python train.py --num_hidden_layers=8 --hidden_size=192 --num_attention_heads=6 --num_key_value_heads=6 --head_dim=32 --intermediate_size=768 --vocab_size=4096 --hidden_act="swiglu" --norm="rmsnorm" --norm_place="pre" --norm_eps=1e-06 --positions="rope" --rope_theta=500000.0 --rope_fraction=1.0 --qk_norm=false --attn_scale=0.177 --bias="none" --tie_word_embeddings=false --parallel_block=false --init="trunc" --init_std_qkv=0.0156 --init_std_o=0.0156 --init_std_up=0.0156 --init_std_down=0.0 --optimizer="muon_variant" --learning_rate=0.00794 --beta1=0.95 --weight_decay=0.0 --lr_head=0.00903 --max_grad_norm=1.0 --warmup_steps=200 --schedule="wsd" --decay_fraction=0.552 --decay_shape="linear" --final_lr_fraction=0.0 --batch_tokens=32768 --max_seq_len=256 --doc_mask=true --z_loss=0.0001 --train_tokens=215400000 --max_steps=6574 --dataset="wikipedia_en"
MLP neurons of a small language model. Each row is named by its layer, matrix (gate and up: input weights) and neuron, and shows model dimensions 0-191. Each number is 128 + 24 x the weight over its row's rms, rounded and kept within 0 to 255. Numbers have three digits each. A neuron's up and down rows have the sign that makes its largest values positive.
After each neuron's rows, "fires on" lists the tokens most often at its 100 highest values on Wikipedia text that the model never trained on.

L4.gate466:129128123090132148129135179119106165097107085140120119127101150157142139118115158124143119118169171095091143149152144076122123135152186117118098154129145122128084130134114157116184143142164113132142139129124123108111130153149130080149070118142140133089122115129090151152124100099163128173135178150152091115162122126146149102088148127137104118128128119177134154164107098134146133138148112104158158137137133157134136102194109119152103106083099093157081126125152155133100109098113143097172142114139140167141112165130098132132134128120139105098110144106155147148113121127109146174
L4.up466:131099136136113145129113123119132137116150078101126125091130168150107159098112128118155111113136129109142101145123158135096125154113137115099134142138097097154116068132140151110191137125168138134153121144110166196093110153146097126154099127156124124133087121099150119126165088116163137134165110165154096113195082125141179118120111138114142125104104140121166154161145104149119090156129093151103145110119169137121131132136126152128072135117115096130121131168171101095121146115054094107105130113125131139162143125137130118122099103115127106125159127134133146125091151102140170149
fires on: "o", "s", "ri"

L4.gate748:115098120101126120140183132166132178115156169114153119165114122143098163150160079152110120124120130149137130099153128139132125124128111126159166109136136112124117096143116097134180149124110172191100138144118126154133098132113181123120136134117108142152133149107140110109154127126136130122138168139138084126167105153109131144147126143104147151120139133163140149099120143169134151130144158122151138115140136103128106117135104209120140108139180117121138174096098194169151107135099115100118109090107107130166163096172113127125105126135101139137128088181116111152135164153171114129
L4.up748:134120164134177099106108113132149132108136137126155129170167121163092129101139153124145142139110092170089128133123108147076152090125137121111091139137114108134158103118130123112141151142083127108173158154115128115147148122149101151128119111094112108139076179136093132146148164131142128123104091083127140118144113132100111108158112097147080104143125148101076142099147128155098152111118139127106107164104094129106152141102101119165136113117145141078086108166152101129115140152096176084093139091125154117127126122078149131131099109159160149150110135158155098152153120089125149147
fires on: "\n", " called", "ing", "M", " and"

L4.gate635:151104126149112126146134152152154124091148109119097169135083118142119126145151157120095120123090135130120182155117125140118086163141093127118105151141128125150086096130138174131148137121114110085106096133106090144140135104183158162147143121112113101142146114103155130146136151082140140177105138143179160125146149148105132103126112125182129115114124145155121136085158079081153128098095121129119122117140127110141125150108169124163137126119082063123086104126099127155107118127174133109161136091120166125107103141129169165129121122138091134104123097107162141073141130121150102118
L4.up635:119134128119077128121137138120068164118137139135105144122140108128134100133127132145131111121122149082147155155113169124139158134126122119108089158122124121148115126143105145091092130127086190122117095145112106106148104100122092121085145172134111142111142225116151137138100151143133117164103113092148133144118203127163088152163135111132126098135135155145102134125119126122121159111098098128147100131087136112133117155103139110196150103133110116138130112107135136159102142138171130111119127126103178113101160138110140161210121097109133087149124110127130147130142143106144118137
fires on: "C", " c", " t", " acc", "S"

L4.gate56:155156114124119144166131164082105119154128086142091142137107127129132160121121161117131142116125119143144131107116212108098135079111121088130162075124108092107112099156146136142110130133135153143124109099154133136144062132158109122123135108128093137153128132132129134113134140171099123148108098107099132100114138136115123135165141123116107140144170121128144145075092091122120167118147091168132148098125119121133166078156088126115133135163126139064112151150148157116121133128166097108082143140134139051093132065150100148113147138120125136130126105140107135152126132117105125103
L4.up56:110132096120135127149152097124125126148158096124140123141162170158131167132121146134121174115165102153122085107130122066125121121132163148108208142168119124144130126129133133183138091125155116169096110181108106148115121085141139123095121142123134130123123127100145128107105141130114113170131139174115136168132151113135141118141133151080089079155101142116120147105123095124101111155112101110159145080103140140132167124148126102111143137136164139121093106138103152114141118138174075147115127162099113138134145102101155170164153101169156109166150119135124087120166142106107129143
fires on: ".", " “", " gr", "ph", "ri", " '"

L4.gate702:155143073111124126077124116176129149148116176159097144142135207098124124124155067122130130122150153088119119112121138169122129135154131143129127100166119116144147119153095106154191123113167116122110126131159143149105136122134137126101137152128135148118111093137168141134107126155104113148122157134117146119160108167144130085081107118091131139113129108114130137112160166134151117127129112071137130069103112170120149158111117124120090122135096151142131115103122139149083147132133090172104116137107136193115132087163155143118087110124117109118124126171140110129095164155131136154
L4.up702:126148135126162123166091105147109112095117167128105105128146136080157158138157122127142162136129120160139147125130143142107126134114104106145124082129131124149133113153168152117143169163120122128106080121135150083142065148098134162075099139082120100142106135140133079160096129143120120126131121116122155156183159136151139115149096134106142142150082128119142152108124128141113049111130162076142117114153126109107129111124183120089146128136152132133151125101120156123162101146125144132129111137113144151052110158122121099189149119133127122117136124139111141125143152161177125089
fires on: " sp", " main", "ap", "he", "ron"

L4.gate319:108109132151135119146121102189129138103128124095132097144121131132128138128116136162158120136118123088149132134122177096112109160123166099095138103089181076134141119136094116138126160131111136073110139110137137159108137108115115084124139160139113143079149151147105070115132123118124126175101124137144156116103117143113130124165199134110110122117153158125154158109171121107150149132136117152097106084164139117118119108183152142146107099087093111130134184087159168099128114129168107139128132111098141128116147134175133126114086162127145106152119132098159109136140093160153136115
L4.up319:130125118126101127126131125118128137113122138133123127139114144109158158101162121104110117120132138151157132081110122100143118169137141139143161139158139108086154123173161144094136163175098159122116068158127111152150161159163102133121139151101146105112099127173142131152137106126148146119123136095174143131116115167134174126175151119112120125115152154069079144084138101158105135103108110148077141134089118106099112113153122103142159137190115154105148147160122129190157105115125139123110092134106116100145159132123153106177088124156142142133154145119072104132120138129141105088
fires on: "-", " |", "um", " r", "ap", " •"

L4.gate119:135107150096151119133150109128133108081143110103129113110137124123102182088143097138132141122139114143119131113148114119165118077106140156123126113146126147112119084109160117139136093143120113146121140161146166104147125114168129122110132124157142171133094169112122115152094164115127180111070155119166161119142151150102128152158122171127100128169111129111120134125150146120132184148102103098165138136145077154151156111156127144154154114140129083178126110079079146117127129132098167102109171116132134160121121140118121143146187117141155117088178117141148096166092152123105123132
L4.up119:097133156092118120099123139136063163137085125107139106103136128080131096148121135089110116094113072128128088135121118160108097078158116153127150127106103157098127111144099080104102082114151104141172096127140117171142123121119126168142147129150101171106115119104134167071105100132113141143106114095127138113120151127119171145144107114106121157126167164100166137122137130138102153142130137140146119141125117104127144141137119127128125105122135136113164093117115153081145073164116092124116133179181108116129135127142081127113136140171098104139113148106123127093130177135127161101
fires on: " ass", " a", "ing", " an", "s", "art"

L4.gate556:120139130167143155101084099157132114123151138113077111134104101120169116149118140127164103158140148084097140151119112166140136148178113151178125072175098145130105149125122128123129121124119119143149171113142149123165145146133115167149106168096112144121164111174146134138101096147133138139117123182132088175156162107139081144117103144106126141134132131126131074122145089114161103153112129124165130134131120122130157123124113114120108131134100134145128131140138091119098140107178138089082127115150084106141141129144128098083087109184119115127113125156112170123118129171138128184
L4.up556:134135130150119115140095140128201162104135141126133112155117137153077151155111125138133124128132136113131093136120109117117107148123160119096187123156128124153128143108126113066141127124141113137124185122131142128145113137132144155170132142158102108108126134180159147144102075128150094114156109162102110133145140114195158078110077070121125124143111175152129147132158146100105131154106118106168124162140118099142174123171114113150116151112114156146160131139124112102136127129152136109134115114172089113147138104139124095127118142169151155144125117111109175166139078154130142174
fires on: "o", "ro", "er", "lo", " lo"

L4.gate555:121124144129104126131106136167178137124143146151122155140118108141123134158168144197124110147111126155105132109099122152131154115134159069132159123129101164112102110104115104116107124103129134098133121141113129126142144145112182116134114137171079148139116074139155138135135077123106121150138145097106116116159106141090130120142148118118135125159149171135114110102095103156135135136124133118095143101125152077127131121172128140120106151101144142098144171092106160167154132109121178118158098107143094160123112134076123140163062082150104150123134128112106159074103102145178143126
L4.up555:128128115125149104144116125138147111104140093139090092139167081130120109121148116131166110141087206110145115122113138146128099114106119128113142124156135142085163108110080144117136162140136106164108124165136129139141118094137165120158150126103134155100107086146139151111126102104119131177088135143145109112118121143145171116095165116100142146111124124113165169148169052118088129152188140137118168157140179092126139133137122143142134137130099095107148088111136149159137187142107100111115121125134112100152075145139184129095153144117119132131131107131136111116146110108118098116
fires on: ".", ".\"", "\".", " gr", "\""

L4.gate699:140106125152125190156154135094120120124125151121120130135140169138119161133181096135121154083131126091144126119130151129157136141104091123175146149132131135099139131102156093099117146147107160114106098175094148119129109104167128124135170170143130122097135160135142106103115144117087126140167149142119179130102083137113135082169145160146112117137160124147162112123113107151176112102121132145128173110099120176128136132155167134134089146104122129114111199103191134108114123140117091135114115155100123156118170127128154173139145186143131159136122135125141099146155115155136136133
L4.up699:118125144158111126106116125092129138139138134204123148123133141145120153096167130124139141110126125129118150105155136137152120109129121129164193130162139143127079136075165143107128140135114143069093060140127159071099094121127104156132140145128113137103144112115124123148114128126151112117132166152114136115114094158071133164121146120118081125119125093120108142058102134135109167087126157110131145111158109139078154119101150129138124125122157143169133141150087144112083187131118136088130139144161086155107174154108133110130123141139118106145109114092118110097137130104136118108
fires on: ".", "0", " |", "m", "5", "-"

L4.gate739:106159157160083108168117109162133156120108132121111143134172121140128152128084120123130153126122137115103138130139187158165119121126145144119103124151149115097124096101115117150132111098083133143131146187165159099161119128141133127139128104093140100126122122102149095137148144111123118110129092160113098113178167127111101113138135153125185129118135137097168196116102162090163194165145123140161110116148095118135090135125095121126101129110160132133126164149139130130131113132127101080146177124138145123102096137123125125189119084129124130127156145120098156176117138126140106084
L4.up739:094088128149154180119098165136105123148140074128141153126109170082137164121092128147123127104172076130113107124111159121105151125165128099137107170147127119102152133152147169142150116145139134133124114153099166124124119130132191152104108073134122111104055129172108081136097136115123133125122136102113101146152093104153111104084126175141102132092131122132112126148164084130113139077087130115123131144111166096077122122136147147109144153130111119103128111124117091098151123119124087131167137092117098138121126126122088122104124107131125124180107105152130140117137128157124145130
fires on: " s", "s", " comp"

L4.gate26:171075118109142119108131142105096098163105105127156142130140125116121154153116101123151120144139147151171103140104131108140114109132116160129118162169112129099150134118079119154144169123144164120148151119086151123116143140106131103084157142079143125108153160137146109148138090131167152122185139132141112141172163079147140138186178119136149140142132148091130141153155161140119123172100109157100172116105107163129125155167160137147075134107156110175119137130093123094118128120126095117112136088122140130112124095141128116127126082160151150124080132113114159154106103139099102124
L4.up26:121098143128151129122181112107116084105105163156135116099154119144130133110117124119095153141163176102150138107089106182113149131146099152155148133124133121108115096117142110175127158141129140116094114152105107125115140141189111115160157159105142138119136104122143108099161111107157127177123148109078127104088135116174126140124166128131138082112121153135118133172175148156095122108114105146115155159145103133141147154141131143120137081142113102124117110105161116114135159132153136152104165106088110138064126099144145135139113113119115194155158125144133128166088172104125133169
fires on: "un", "on", "one", "en", "ister", "er"

L4.gate742:086128162087139115088138136188137125143133099121149104175101115124146121174125113152113120122079136119112164142109123151120110100138144131172123132146099118084135130166170140147176117144126135116138089130152086129141113117114137081148175147122126127114121156140147112118135173151149172109117126122089128093169156107130119199109155082128179131127112131107140145107084111128085137125106160141155121145109150166106150136084126173133128135119171073086120133118129129134126117126150089121135131128119143115131150149119136132153134102138147098145138133056128084105111138100142130124
L4.up742:119126127130111121106112133194106140139102132151154110137115144114170102133110113155112128109114143151109142135099127114147090128151150140132084111137085139151111152127136145139134128097094137131134105119108100108143119106193099127126108147095096131186183099162135142139125114112151151154119136115149119187140135161098134098119136138142110140122127152107139119133092155181131121102146088126097155155142158131121121134088090163121061119134089116084103142111152145089109113121141125092067109133072127165133155121130128091070121177146126152103149131129125136107128110150087132125
fires on: " acc", " Acc", " int", "at", " ext", " contin"

L4.gate448:128133163093133108144147163120094146090089089125130150159134104145122129142117147143124100097146107094083136118155171146097147109148115158092084103095133108125144165128126101153063112133164112118108144127161133203136121117153085115113099105117147125118147142181092126132143139135163122160076097105130123104112136097157148114163124089109139138115155134140139148131142170146145154139143131114097119100169096117152122122100157129149137123138103133113137140143147119117139111161095095108109168118123122109159161097112177141158094103134125136141137169139130163139132066153165127131
L4.up448:096119126104160149171135139125117114142115166112117167150140124152136112164126160135152142121118149128135139156114126135134205125134162160151138135155084108102160133112125089162107116156153161113140138172105203117153162108097116137128185131139153130141103096098134136128123124104123140116141105130183122126166124175129106127140138122121114117134135074156184142119149146156117108152121174135124124132115117134131129110096114128132115148116095138100119109114112122073079112106160134137115145118117149126168155153146109109124104145075150146173072140115157132152180153125167144143
fires on: "h", " beh", "ino", " is", "H", " was"

L4.gate92:143121125135166155165146113150194151162118122127176094138147136131118106152157121144087126103128133129121140138173158093154131152112075135174130120144108093103133179134145112107142134205122106123133152141157129133093135125161125135136115130113089117103156102134167116131125128172131109130094083127126118101132090160164124139123185123100103125110127103151114108160144150110136111121149134173128153144141120156124126129094108157108091117114108122131132098081150091107121111155165175167110138175148139126120145108098149145126151185107150120099130122133147167120128138116094146089
L4.up92:157135115140125083129146168147174109150120124134138131150147128094126132127122125134115136095152085172104083181131136088108127170108098159158135156174145111152111153142095140127132140113109146127111115139076128122153132131125131123142143137100149144116179131139138161175101094129129099114154158155155099099087113176120139153142134167093127148109147141130119122135122145138100143144091169110149141195114136138124134140143136093155081161101134136150115114100139159150110131112148149106157112077192142084153127130118136116147074175146145118117131085145111146107133151089139112135
fires on: " season", " which"

L4.gate622:150110106133108133093134102120153145121128144157114105109146164119129138164128141173101144104107131114073110157131147132097118107181141124082122150119136148144127133143152165147103133128128116109085137133167144103115083136118097124087146100153163167118128136174081129112095147151110149141117150152097112093141145138098143089134129062145107130137072118115103112114171108094161136098148111113123108124147106142105133120119124149156092167115160142095164110117185135149138120144108131160148115077139164132153115102145130110165122160072134123167150128108154123161130139154121107163
L4.up622:171128107182105121092120126103163152102168102113063142135158122139122162116112135146129088119097147116102110134115139154111116072136097104103094130129101201124132139115125168102122147092130132108094137099172119099167134147130113132114124145122150122094149137121126120090153107170126126134137101150167135128129156149120137094126104108149151134085086179129124109106128136125128125120121090144155169137159130088110106108118102163149081113125172162095135131142164133142116112141136130113088130079148159139146125110132082166128127099115140090127125115110134148191127152132108120148
fires on: "N", " than", " early", " of", " well", "W"

L4.gate552:081118105114115142116120145086143127140169127155119071115133129126108143121110128146113139091107092130130160157157143137146141138136128138153093082118166109088129119145119128101133166148105169109086120129148135135141125084116122130139137097115138133130144178161114145096131126151136082127091160151170078122113145111134105107147142165146144151114140153132141139089128120109131138165097138148192136082114118141108119132148144164114166148123135096134122128126138078147123150140106125152127129124165113072078162084134147149091187111117128152117138127208106109118125137118114179134
L4.up552:132129117087133145121119109141103120130175125159116136142130128107096147109144130125156069099141137148107120104144116111157125105133103171137110123097117127119162120117130121124145180123069126116141109119127149125166094116111126112135137143096100105127136148149125142128141146112171116166096115094111094146151127133095118147170158179141137116110150136145112120119174149113081102155110107139101108082134147101157146091125116131081149131162149138118109159168160142174090130125147125097090084125174155135073138109102188144181145162103128145155128143137130111112107111148143092180
fires on: " un", "-", " ab", " l", " m"

L4.gate674:108118150141146095134139153136124132133112136139086115104159139121118137136145100103118118085113069049138144174140095075116110152143155145126136111106139180144130127141119168116163177131084114146125149128063150112147116111131122131125147106146122143139082133079161118134132147129147100102159064148158108112144138088086129152159113112119143117087115133145129159142084109119142142135138112162096123106128116115142147129159123124147136126160156090137124131082145169112136130151106104106113096108135124106134109142115118138148100141112158130089188157140079124154128162134109106156
L4.up674:114127129169136116146112163145128116151156081107135150100164158135168132114153141151155140139103109119117090078104143109132099084134106131113134149087156126158102113164145179137166125169114139145116141141142174116156135165174093084155105105128144171139067148105155148117104156137125134107137106112138157098121141154110147118135134153160127105118132186138167153118112135115111121124147093127165155126149153130144113071106114124157132100167112137148129087103123119133144134159103125162129140115063137101121148111143079120169146141120160142092129115146109108158130168113118128122
fires on: "s", "im", " app", "usp", "oci", "ap"

L4.gate193:168087136074196087127147124121099124147140142135116119118108127124126124099158118134157136082181156106144113130094083131089139115134125089154151136131119137088105146127124107123124102104123125130055134144092120089159124140130124085131108167179104128121107113137125160157152182112164124148146124104123164108113102109158138159147114132129142109141143133136140126124124177146153134130171168154104110096119116126077128144115154172134100091117130163144158089154138151122126108166127134103086132134128147108154147130140157109129140136180126145145128076112141137093122102109092148130
L4.up193:157133134136119154112146120132091134148116146142167123160148107115117173103147128124144133127114097122125103155116104084098140107149093123165114122128155114125143141134159145148115113130128126106071131140080111088126119109143155141097121137142118129132090090109174089154091133072119129097136110137146158128044141120156131158132152129125137123141136163111154118146125162123148131171121153156117106097159145150051191106098109152112123126174133109109122092116088107105156151101105163142138087117111151124109093155125125176102138095144154144104125115103152100120149124137115169118
fires on: "U", "h", " U", "at", "ü", " show"

L4.gate59:185146131138118129069144165141130111138155119146144095139152134129139183135146119131129145116081140089108166175125108082084111111126154133115175117079156193103124168153142123158109165123118112179114126128116122138105114099114132131134087127120143141105116094150122100118132119186126133102126078120161159125140123109112102161137134143072097150100126158123144138126146108107164150125113148129144119145157115100152138138123179121126130091139126115127086134083122114124118105151150090154128120139152172128145139114124088120156162121146120141116114153142153129196097120124093130111
L4.up59:159117120108122124151155130113133124133103122102151143163138116129132165128100150108134080152139125148092102113123108124179097105121147145130143127138110078118147136102118111132118163159088157095064151086079156127168153123121122119142088126113122106120081138099121151128146145119139141130099134140154105091125142100138151126173118112171161139143153123123109127146104119126111144100110135105109147126166151110174122131108122145152160151129150139054119083131087094129123096150122116147085119126152111129121114115107079116086150117126128153098178164126141089136137123098185184154
fires on: " is", "ed", " still", " became", " was"

L4.gate659:131136153126134136098173139114155103101101167122148097089151148118172156096120154172134128111143123146137117117089093132180108112102136116121153146163127163136115146114135126151154121089105128153106110133146059187126103147157090130163135128147147085167096133117114127140165140119146103128099121110107080126139147140109105134145103130157154092143131093101148162123108090138156131155115127179125107119131147097122121162157192142084118119153128162126104150106149124131142092135127150130155119133145132143133169131184152169140130108098116167113099143111117117097127166154161142141
L4.up659:132133155165117094101119102116113156110127131170109114115115147163172147137090150102145112073127101135139145104133128097145116150080134087172091137137148159152144134163126176141124136147128135126105097146164131177129140169157091139147117088127171145153113105102115122162098134096117136099093131102112134148129112138143155134172111167097111150154146141146123128109168139105147109117106143128113133070154119148110096131151178135117175129118100156139150145149109144140094124109147170104140157142128111105120143063150133140117163160111136151156144102147170105111157130090163145128
fires on: "\n", " col", " arch", " al", "hel", " Succeeded"

L4.gate528:129146189126154150179142129101114144143132090122101153143149121148161147124148106147140120123150145097163097150168121144101162152127106145111132132168087108111143140097134146098106202094151137125105121128093110129155149163148106140144095156130144138114143134138111119084089144130195123144142127130110149179139110159144154133124152131136141154168151122125145132147096140106163060112094163114124163109113136074120098132148146111115123132159136099120091104102137072129072124132140162142141130115083110145109121106127135154123085098140120107167155131094151118136112142132135129144
L4.up528:162099154117154105132111121127155139169158086138159131181153080149146147113147173141090119165138135136132082124116107146130145118130102133189164130164155110128161081128146116108126196148147161108136123126114118128170077158127148167123146118129114119111105118160164128147095119133071145100145093162112162145119093168131152140176163154115152082158123165144133151119119133122113111127116100108111103133114157155122122129108134152124081133124087128124085120121109132138121157168110139108133092113120079104108135133161125160082116125129149159151123145107129104130135123122123108122
fires on: ")", "C", "1", "7", "\"", "."

L4.gate652:161153160135093137120104138098161142142102123098157090118138087127139149135144125116112121102109112087147136150183185093180101114150136127128116115130118109087114098120107159108133155103105103161105146097145154093136126113127135111122109172147156114127124113116119133148096111144122099147137059130113094130119128066145084172141107145155146140130143156116159099159090146103116118119165079123112140116143100137172128133137144145127127172161115135099139151148120136138140132097122141120156123100116075094150138129106128112096123200101114136109167122109158117102140175119156114122
L4.up652:154135125144116132176071134148094153133134164118164114170080131134110102146116091144085137134140110123115158119138129159120122103123139118130142164143141155127089134104138121125104135127118086119107160122147151130150087104128108075138127090148113149138115119144090104180089128128111163115165097158083111101146161137149125124153161109107115118100107159131101095107134113110108141097140115136087173127130146108123123104145103177160123194176167120135112120129072097141098153158144150128123150110119096083121119097145098142136164164091126143112117118113137105124165108167142123129
fires on: " Party", " to", ":", " ±", " However"

L4.gate495:115147138127120105121157217140081089156141129129108130119112141085131112097089158110120142114156135114163100151138126136162119109121141145151143138191126141092109137164132168150125136148104116138082112099098136129136111160132109133099113133148090114145127123126119078157116178125156121116118121106090135133171130147123135151155168155120119151172131139089085137120123090126139110155109117135111154141126121157121151114133164133127184121114179110133115122174148120080120136124108142097129095127149114118111128110137095154154143080115063085109099121127114081137136119153104118159
L4.up495:111140083167113145105131109161084140157150135117110152158121155137116164115159130118071078114205114151136133120097125123111140090116186117137160153127095128117159111130103159117165123109115093102136088106136084154135101147150093128110133108205134141128164164149120151150157121148153133124155119116106169128123103097121159110162156115143061145158112166117114119096132128148108144085103114112142153150129115128121101124089144125119115092098122100139145094145129101095127100142137127137148143102118145115072110103114108142131141113143129124144123133145088109125114159122139134159
fires on: " The", " a", " the", "s", "'"

L4.gate141:152093129119148147105117150184122145128146086115143098125163167093102127129148154159101151141182124138130124118104108113154147134116134171157159123156169121154107123140147163094171122120089168119128132127118105125125097135137110183111089162160139137131142103138165153145123120108093080140118089120103159121098121145143140170116149177155154102094149092138145134101109129120178100105124127123087176077073112116126134087122104093137118163110108134136109148114143099134104165111152145135091116131122130117160107108103120119121124142109157165090130134141147113165139119167112125138
L4.up141:110115166126106128137159144169116161093088099119116129125177166161095147108156164111097124106124162173101182126167161146105121174159108165114122101144176114144089143142100160121133143144097124117140065151098152116114159150151138116099088121147145145142150130116144119127078078138146149146134118164131120165127097140143150147144146082120166164132120101120122103118153128131159123156150109146120151107085124139142146142107126155096119132119120088127094119117150095111111118119122145127139105118081168125139096110120159124122157137134171136147165185098107118126161123140139135123
fires on: " which", " rec", " Acc", "c", " acc", " that"

L4.gate28:139101083147127166141076107152149110097134112140132149161137096114118105151118127159128111105128173095130140130136134104202119118121134134166111130136093144114129090115165111121132112151106123090105123119100101139135140093139049144133093164148146130162112125133136136149129152126135118107120131097108105136137169162104115118111118156113153141150161186135161109117171165077146093126156104125139101158138127141165088184114107119121110146155133071133166131130114122124141121199149127158133129106102171166118146129131136132109102138132153136133118150136145128109094134084145167119
L4.up28:168112093163129115152136111140144110119121163116088130123122134110131076166129108186129106126117132122113071152102127102156101119124091118161087169106125143073108152097168125125137132093111145116157091084142165152126110118182104126099116109121120144136099154097143153112164164153101121124116165114137125138162169138097079172111096126118163144124093122171136133122159111108136135128132147104137141109119129145140084139134135160133141159081149084126101144149135120139113145147128178140110133144077110151134130087150131157132086133131107157137118148154103185132149140134118124144
fires on: "S", "e", " c", "C", "m", "E"

L4.gate362:106139078143173137114130130112141165140126078166119139142120150151109108135134120163111101110140136143143106174116108096132142094118073163125135127080117134120155133204140101120137146130121139088106104154158101078117105130108132120084135107130142146130100133128146095128146141154140112129141128131117115118123134142150121113183124148126131165126102119105147117107124128074111130138153145128138078078109151125147138134123147101087160123151133103149130110130165122152088183157146153106166133135079109066143106091143136158110136094136140156086179104135094134134149085112146150119
L4.up362:157155144144118135102157104097102110115168119131176140083124138136164114138135145103104143138121138143102138080121073112131121137151120155160141068164116124095143092116107114132102147114118123143144108141149142107124103117104151195145140117119106138115162123118113149125165130132116090166111168108100122153111055114122095124190109161118130081136159151101100116155133118138109133134153127133100159135097085169159126131101106151079121151091142099135135136133159150136105102136135139105108149148087156130152153108140119104134128106143106137149097124130158136167135175108159094163
fires on: "'", " dec"

L4.gate507:139128127110105128094109087137134110132176128101167096139112122089117152121098142122123124117133113100113130134116100151091200137139132176125130132101130115123175149120164193142162142130142111120109150090124104107116148126112095135124129161128154139091140142115117157117123119177147124134133081153128168145129103174130106125149119162121122118108118146169071162112146144128118106141113136140132110150089096112124137084132124147102110119154103125162131147130113114117095115135140155159078126069110153125109145165166117128065066098131121107149141105190105146148138089128133128120
L4.up507:121103161097099132190149112137149095144174156147116149165137081101133110146107133125172133127145122135103111157147127112132128161130112143142151132111144095181120139165093146101157091127142150147117164133127143107126133144112070126136140114117111157139147110102132154157124138115136161138104166146138113118146161103149105131130124113144124130116144144127123116110112145123148110134092168126089144135151097154095186089148098146113140152110168122085078094112147094074094130169134140117079120109111143142103128137120133108144128059172149129147140137141111186108119087091157117138
fires on: "i", " o", "o", " O", " Co", " so"

L4.gate97:140123119123090154134131119147111145121128095077094064125129142145126135097098155143168147133139132126106142158172077111106133106117096151117120147170107119144125178149109127122155128163135125106156076111104101117103108106111144149116148133162126148140127141093093080138125131134096189104117143162147137124142136126197116103186110121140111138126101176149125136146144153164134112154124116116118121096126124161117152172120142116150132127169124110119084108122164103142106133129103118107146113086128142070113140108155133131083092137078139149131142097103131103141123106141188145141
L4.up97:141154116172122114111097150095166121107118138149152127108126094131090142154107148126143116133128120164117116120128157120096111069098138139131138121139064150116124113111154127093167137150106118117146112156163120155080111125108129087156136103104123127138099103113075088091137142130150134073090156110164127120099106154113123115056120137147149142139124152128115126131134122167173190128191106154110147144145121109102118149165116161114125146148143105145081093143169151143103111096132087102110113123140120112084114157099126126153121144118119145119149115129115096139166135155127156155
fires on: "-", " ", "'", "w", "os"

L4.gate238:135138120149136163109078159107107170137178129130085081085168119101129156094149114125110151122125108152130172152162133130139121150113107114097125172146144174091113106121083135126122143113113134116121126155150142132100106082099132115079133134113061135133119159131143114130152153127152139142127149086105115093100162142130135145113124119134146116131051133123165127130109111116129160150138125142140072161136103131114150104108134141121130183137187124107125180148106126146153095114115149123121146137126128104158134126173156150151073085097097130157116116106134122117107106111140128142
L4.up238:165121096131111090070116121115137131116117126154148116118119135102136101127129098178138161120110124115154157093120119086125191139103157110187161143133095161110107101115121165113081153132079185130113140146109110123126136137121109111098131137128132085114137143121162136131113106139110087111134111096135107102140144131095124161131135134120118157128060113143072127159065119101130100110075144118128129115180140137130138143166163120165143125127126138123147069125135141132115135113158122156085171131112100108127124159147122158141119142140092137104097109159126127106096117123107090102
fires on: " S", " –", " of", "N", "A"

L4.gate247:145138098143123159157118126075160137078119085112167139166088106157111143124174161148110148108141115133143142103115137130173094124102140109135118132103156128153108128086157082136119129177155133098107113145129170155105124146110116108151128088138148157116103126124155142155144158151132094158143141164123115096122132130180153142149108162144134122156163130156122150108127152111146143179111134132159129164097113165119149126154138137110086079102122121104153146150139144131116153146149095094120183123107137153086144137108135145131167142144148159131115086081090142122142128130148082165
L4.up247:098184096143138093169147108089184148122153153100115128117118123121106106112086137136134118121111142131122130131100168157090123137101104126130152138109119134158121122115149084160096103118118131153153115186181161184146078128148122156123150108087168156129132148112135134131163126115100081120155136120091137134111103171142122162154129132138119127126112169160074115088135113091161128140114171117160087114133149142143156130137143134117133114125127123123126098139109138099168160121169159130144165115116146076113125123146142137080102126139111103161141178148089153121110148117144129140
fires on: "-", ".", " |", "'", "oy", "1"

L4.gate536:127130109111100137063118151109105116098118141119129148107132174162070097126113120125104111120129123101122107114147141129172131120128150134130144083131096119120104119110095150136143130116141082158159132139154150078153099162226083168146113165124123126116116152158125153138126145143129143181137124085156143103125116146160129119129134068107131126126142114158135103119089109142130163119104129098136108087092109158146090114105153123102133113075133135133109131140103119130078142164104128117132113109104101113153113091103121107120094154133092143117123165091100114140126145169104133139
L4.up536:110093155123165138109147138163159104160108180107089118105129107133129099112154101108139119122118099124129132136140119150140155123147156178117149124146070109131116107117141150147074154137115056165177122155153131117151154120170118187147111134109185094142094139146109106134129144140116128119149165117147135087137123140139147143131151148124119087144140145134090119099138192132085175153123120148122120099135104139152161098118093118135100121152132162122137167135097112108100113105153109116138106111122097155143100165144088123118152120165148118138130101103097156115161154122109100124
fires on: ".", " j", "ri", "or", "m", "year"